Weights of a small GPT-style language model, trained from scratch on English Wikipedia.
Architecture: rotary positions, attention and MLP in parallel.
Training: 592M tokens, 4762 steps.
MLP neurons of a small language model. Each row is named by its layer, matrix (up: input weights; down: output weights) and neuron, and shows model dimensions 192-255. Each number is 128 + 32 x the weight over its row's rms, rounded and kept within 0 to 255.
After each neuron's rows, "fires on" lists the tokens most often at its 100 highest values on Wikipedia text that the model never trained on.

L4.up162 [ 59 179 157 143  77 117 133  94 185 111 142 153 131 206 126 141 101 116 138 191 107 132 113 136 186  75 146 191 164 184 178 116 170 108 131 119 144 102 123  66 163  83  88  80 137 160 118  64  95 139 117 152 107 161 119 143 148 119 159 153 141 117 171 128]
L4.down162 [209 157 130 125 164  99 165 196 149  42 109 157 124 135  83 142 111  84  85  61 121 153 143 139 121 183 135 123 123 113  88 169 140 143 136 192 107 120  25 133 132  86 174 109 180 142 110 146 143 124  62  86 142 110 197 145 108 110 103 150 175  88 191 163]
fires on: "ing", "anding", "uring"

L5.up177 [102 110  54 179  92  92 181 103 154 185 125 187 156 109 109 103 134 121 143 133 136  99 145 113 208 167  99 100 137 126 174 144 120 149 136  83 111 108 110 102  81 144 127 131 129 140 137 114 133 100 103 106 156 123  98 125 138 116  96  87 129 114 136 196]
L5.down177 [ 98  97 132  83 165 150  85 149 186 118  53 115 138 110 160 108 126 183  99  76 150 114 172 153  68 105 158 180 134 147 131 146  91 127  79  86 131 133  96 163 142 130 159 168  98 104  76  96 157 111 123 140 182 127  79 168  84 146 145  95  93 134 145 123]
fires on: "on", "8", "us", "um", "y"

L4.up135 [ 63 140 118 162 139 134 114 142 107 165 131 177 130 153 119 144 156  69 127 121 115 181 143 124 112 112  86 135 111 134 113 119 118 172 114 162  39 107 135 113 138 125  29 136 118 179 124 158 148  82 115 143 106 149  95  95  77 130  94 199 137 167 134 188]
L4.down135 [ 86 101 116 232 166 118  99 130 101 132 146 110 101 177 155 166 133 149 130 141 143 124 159 143 164 122 117  87 100 125  99  62 151 132 141 124 137 196 111 103 125 141 140 123 115 106 109 149 146 143 148 139  94 114 161  91 134 121 166 136 128 142 160 105]
fires on: "\n\n", "ist", " to", "er", "man", "mer"

L7.up244 [149 123  98 135 174 119  77 142 114 161 164  77 180 132 131 121  87 110 101 143  82 109  93 157 138 116 165 195 140  94 118  75 138 177  78 109 104 127 139  66 132  97 134 157 138 112 133 138 132  91 112 114 149  93 126 145 139 156 129  88 136 115 151 106]
L7.down244 [177  92 136 166  79 119 129 151 168 109 133 130  89 119 156 146 173 162 192 137 187 109 158 189 102 226 101  75 153 130 119 136 119  99  74 137 107  66  85 153 133 130 108  95  62 137 146 169 186  67 123 126 143 169 137 187  86 116 121 154  99 152 176 109]
fires on: " not", " did not", "ur", "n't", "-", " "

L5.up185 [173 159 104 137 178 178 111  99 120 119 108 177 139 147  89  88 116 139  96 124 147 143  88 168 114 144 123 115 105 132 133 163 132  82 120 100 185 125 131 199 153 130 186 104 141 134 186 134 117  51 126 166 136 118 110 172 104 130 146 105 172  98 189 164]
L5.down185 [ 87 145 108  57 149 121 109 103  88 138 111 131  65 102  63  97  75  94 116 122 169 144 135 106 123 155 129 146 129  65 125 132 178  92 137 113 130 152 169 122 129 138 157  87 153 140 143 161 103 123 195 121 141 167 121  97 133 148 162 144 118 101 116 169]
fires on: "h", "z", "b", "j", "f", "est"

L4.up284 [110 150  86  98  98 135 144 161  86 136 143 140 135 119 181 134 188 158  86 125 141 126 122 140 152 101 135  67 106 158 158 153 124 163  92 113  83 109 139 105  79 181 157 163 117 120  92 160 179  62 126 133 133 139 123 119  87 114 152 138  78 162 222 101]
L4.down284 [129 151 114  50 162 172 193  74  98 134 177 131  91  80 161 135 139 146 112 145 149 146 115 131 115  92 228 137 166 147 117  93 132 174 131 125 121  97 152 113  83 108 128 106 168 149 145  57 148  67  86 145 115 160 182  87  71  57 124  91  78 150 118 117]
fires on: "c", "p", "n", "b", "w", "f"

L5.up327 [123 113  59 149  79 118  77 103 130  65 176 127  47 110 170 167 132 145 139 176 108 131 126 102 118 141 145 121  80 117 150 113 171 113  95 187 115  97 110 133 116 108 111 189 105 186 132 123 154 119 154 169 110 112 142 102 115  72 111 126 114  92 136 208]
L5.down327 [ 95 111 142 194 115  84  77 131 101 137 131 128 110 124  56 179 113 140  76 150 116 134 100 112 109 153 120 103 156 105 130 127 126 101 134 100 135 172 141 104 134 100  65 113 112 137 150 143  98 102 171  98 144  80 107  83 116 185  96  67  93 123  96 135]
fires on: "in", "er", " to", "en", ")", "to"

L5.up241 [117 156 117 162 119 153 197  92 179  97 112 157 122 144 170  99 115 106 131 101 121 143 203 147 134  79  89 147 150 131 112 108 141  80 174 109  83 138 171 111 116 159 148 158 174 135 129 162 155 103 118  57 117  93 137 137 109 175 167  45  61 148 140 124]
L5.down241 [100 147 126  91 184 134 156 106 166 160 145 135 115 133 136 160 134 114  96 165  90  86 135 131  84 191 137 159 136  89  79 197 137 137 125 146  84 140 160 128 148 148  78 131 125  73 158 115 149 136 150 101 139 135 157 110 118 166 112 135 101  96  85  77]
fires on: "j", "er", "w", "y", "aw", "//"

L6.up358 [168 108 157 145 116 117 117 182 136 191 124 138 103 171  73 181 125 114 150 144 157 147 158 167  90 117 146 151  97 142 131  92 130 122 133 147  99 101 132  47 102 134 150 133  86  74  98 150 121  89 113 112  87  88 141 132 166 155 148 121 102 150 153  79]
L6.down358 [ 73  75 115 103 172 137 245 166  83  79 100 157 157 122 107 117 114 118 105 190  95  95  99 150  52 115 116  76 127 116 103 111 120 154 104 104  87 166 100 117 106 105 122 101 116 147 188 133 147  87 170 117 180  78 151 137  13 103 134 150 132 121  82  78]
fires on: " ", "2", "rit", "ed"

L7.up156 [ 98 156  93 177 146 144 158  10 177  92 160  93 131 141 114 117 151 125  86  97 129 134  95 142 145 104 163  95 112 138 152 177 214  73  76 149 143 157 150 159 116 196 133 102 128 131 106 113  71 104 129 137  97 116  78  88 109 134 193  86 118 149 128 141]
L7.down156 [143 136 146 152 155 104 120 196 113  98  66  83 132 116 106 206 118 161 133 104 100  56 132 124 119 140 117  80 108  76 140 152 100 148 140  66 133  85  89 157 115 147  66 145 138 133  72 157 176 144 132 125 106  95 147 156  66 139  71 129 120 112 107 104]
fires on: "y", "om", "al", "ric", "ad", "j"

L2.up234 [124 103  83  70 112 187 124  22  77 118 107 101 141 121 102 112 113 154 117 103 152  85 144  99 140 141 114 115  76 186 124 163  68  87 106 134  90 144 115  85  94 145 130  94 155 130 162 132 149  82 144  85 132 124 154  97 132 126 135 136 116  68 170 128]
L2.down234 [140 114 101 122  81 176  87  97  89 132 150  83 165 125  57 172 118 120 153  93 142 150 144 105 165 139  89  84 110 150 129 129  88 115  87 144 200  75 130  91 131 115 108 104 143 126 143 139 145 148 150 123 110  92 135 128  95 101  91 139 124 133 112 144]
fires on: " to ", "-", " and ", " – ", "=", " ft "

L9.up400 [202 168 143 119 138 149 145  88 107  74  43 145 127 196  56 112 126 135 143 109 136 207 178 135 151 165  95 157 127 188 164 129 125 140 107 100 155 146 152 119 142 175 111 139 132  90 134 153 120 121 129  91 157  80 132 107 132 116 159 115 129 173 109 107]
L9.down400 [164 166 114 127 162 120 131 110  98  82  86 106  65  91 181 155  96 123 150 165 120 117 144 128  93 125 126 193 134  88 100 104 174 106 168 129 122 112 142  86  92 103 116 121 142  99 105 180 141 160 138  64 158 124 214 141 120  96 161 130 129  75  99 145]
fires on: "ly", " very", " most", " |", " more", " were"

L5.up206 [140 163 106 118 147 108 158 194  54 114 153 125  92 142 142 146 137 117 113 126 152 120 160 161 177  96  81 115 116 121  89 163 127 171 116 151 121 110 156  93 118 136 107 131 168  88 116 107 113 128 107 113 114  95 136 129 119  93 106 118  95 130 153  80]
L5.down206 [144  95  96 108  99  90 179 188 128 144 140  99  69 114  85 111 136 116 135 151 163 181 156 129 206 137 145 105 129 207 104 118 123 163 144 165 126 140 163 110  76 102 171 118  93 138  91 162 121 116 112 153 182 132  78  48 108 116 145 137 105 122 146 137]
fires on: "n", "l", " ", "f", "re"

L4.up141 [148 126 137 147 163 141 115 120 164 187 145 116 111 106  59 177 170 158  98 148 138 107 122 189 112 155 119 119 116 114 230 104 159 124 129 100 182 165 111  74 164 113  80 174 157 118 138 123 120 107 167 128 139 118 161 117 125 153 122  90  98 106 166 102]
L4.down141 [ 78 153 114 119  94 167 187  90 133 161 117 141 152 170  44 155 105 155 166 134 120 165  96 180  94  87 202 140 215 157 135  76 105  44 125 159 158  82 129 146 105  98  69 114 111 146 162  96 126 101 115  55 117 134 220 158  92 114 142  95 160  77 128  37]
fires on: "if", "ly", "7", "eb", "–", "8"

L5.up506 [ 81 135 159 131 132 119  96 118 131  69 146 124 133 141 202 109 153 137 132 123 134 137 147 113 179 118 181 150 113 133 114 165 114 105 107 213 172 192  88 139 165 131 130 148  91 160 119 108  69 104 165 102  63 117  94  63  94 135 134  87 155  66  81  88]
L5.down506 [124 122 181 149 182 145 117 140 153 133  59 100  78  95 135 170 106  83  45 146  68 125  94 154  87 152 106 143  89 133 146 141 193 113 121 138 147 125 113 113  88  62  68 159 122 116  94 172 120 100 119 151 167 117 161  59  71 146  96 113 150 135  89 128]
fires on: "o", " Com", " comp", "omp", " exp", " Comp"

L7.up487 [130 107 167 139 104 151 115 139  87 212 133 115 146 101 108 204 112 102 129 138 152 114 125 141 139 147 149 134  85 136 145  75 177 149 106 152 107 104 119 111 133  98 157 108 124 156 150 140 128  76 129 133 162  83 125 118 255 104 119  78 139 110 136  97]
L7.down487 [ 78 110 134 119 149 117 196 140 154 149 158 142 139 122 115  59 126 129 166 104 113 145  93  83 118 213 118  47  80  90 149 150 194 102 153  75  94 122  96 130 112 107 173  89 103 103 125 157 104 151 123  83 150 151 114 167 109 110 125 104 117 109 148  84]
fires on: "1", "28", " "

L4.up307 [107  98  60 118 158 126 100 112 119 127 117 190 120 137 145 121 140  98  74 137 115  96 151 143 160 115 127 131 153  94 142 124 148  64 150 100 131 113 107 158 192 126 137 112 151 128 212  78 141  92 133 154 184 120 112 132 125 135 116  97 146 132 143 185]
L4.down307 [132 139 108 181 161 121 171 125 100 118 107 122 145 106 158 118 117 108  36 100  92 133 109 117  81  87 162  76 170 104 164 138 129 140 104 116 185 141 103  95  74 118  93 123 114 110 116 122 150  78 167 148 129 153 118  86 111 129 145 116 112 153 206 157]
fires on: "v", "b", "z", "ab", "d"

L6.up232 [ 97 163  77 124 101  95 112 126 126 184 162 132 114  92 101 177 108 146 104 128  98 156 179  99 171 126 164 110 140 210  83  96 129 166 105  85 111  85 185  56  86 123 131 133 126 156 150 189 146 113  85 125 155 128  81 121 133  66 162 133 131 136  72  58]
L6.down232 [178 149 126 140 132 137 104 133 125  80 149 142 123 139 116 107  80 123 128 132 125 156 112 148 106 108  81  48  75  99 110 150 176 123 107 123 112 144 147 100 160  81 117  85 132 134  95 154 164 197  96 175 116 128 171 149 120 122 187  64 142 148 113  88]
fires on: "0", "1", " un", "ook", "9"

L4.up130 [107  87 105 143 109 103 132 105 165 146 131 159 138 144  57 159  82  92 132 151 132 118  65 128 175 172 138 168 125 123 139 158 133 121  93 141 130 143 112 175 165  87  92 111 135 143 139 133  55 100 190 202  92  99 139 123 146 162 161 145 143 184 163 125]
L4.down130 [185 103 173 134 145 151  72 235 160 112 128 108 119  86 117 117 122 135 119 145 166 179  65 121  93 113 134 126 114 139 108 135 138  73 174 164 108 148 108 151  87 134 139 110  93 151 127  42 118 113 156 125 135 158 112 136 109 118  92 165  96 114 144 148]
fires on: "ing", "ed", "hen", "ric"

L5.up452 [139 147 137 107 167 125  92  99 102  98 158  53 155 171  99 167 119 116 129 119  68 101  69 215 149 125 131 177  49  68 101 144 157 111 202 159 159 107 115 132 171 127 124 166 139 121 157  78 139  85 104 156  77 177 110 126 160 112 153 124 174 143 105 113]
L5.down452 [146 167 202 109 140 131 152  94 198 159  68 123 119 100 154 168 161 115 121 132 184 120  89 127 114 137 170 142  99 127 125 139 134 163 111 192  73 125 127 107  92 121 117 142 116  93  84 105 118 157 107 141 131 125 126 126 136  89 118  78  94 109  70  91]
fires on: "l", "r", "f", "st", "e", "pl"

L4.up219 [127 107 154 114  83 135  99 140  83  86 115 160 107 155 143 184 107 141 109  44 163  81  58 126 183  91 126 148 141 148 124  89 140 140 139 133 162 157 138 146 170 180 126 147 128 135 188 122  66 162 174 158 140 216 177 170 128 144 181 132  87 176 132  96]
L4.down219 [134 189 228 125 141 108 170 161 103 142 139  97 139 140 141 133 170 118 125  99 130 126 128  88 113  73 104 174 170 135 171 116 157 127 119 155 141 140  99 141  98 201 135 143  84 152 115  92  83 127 124 157 125 141 126 156 103 167 122 109 148 125 101 156]
fires on: "ing", "c", "th", "k", "ed", "l"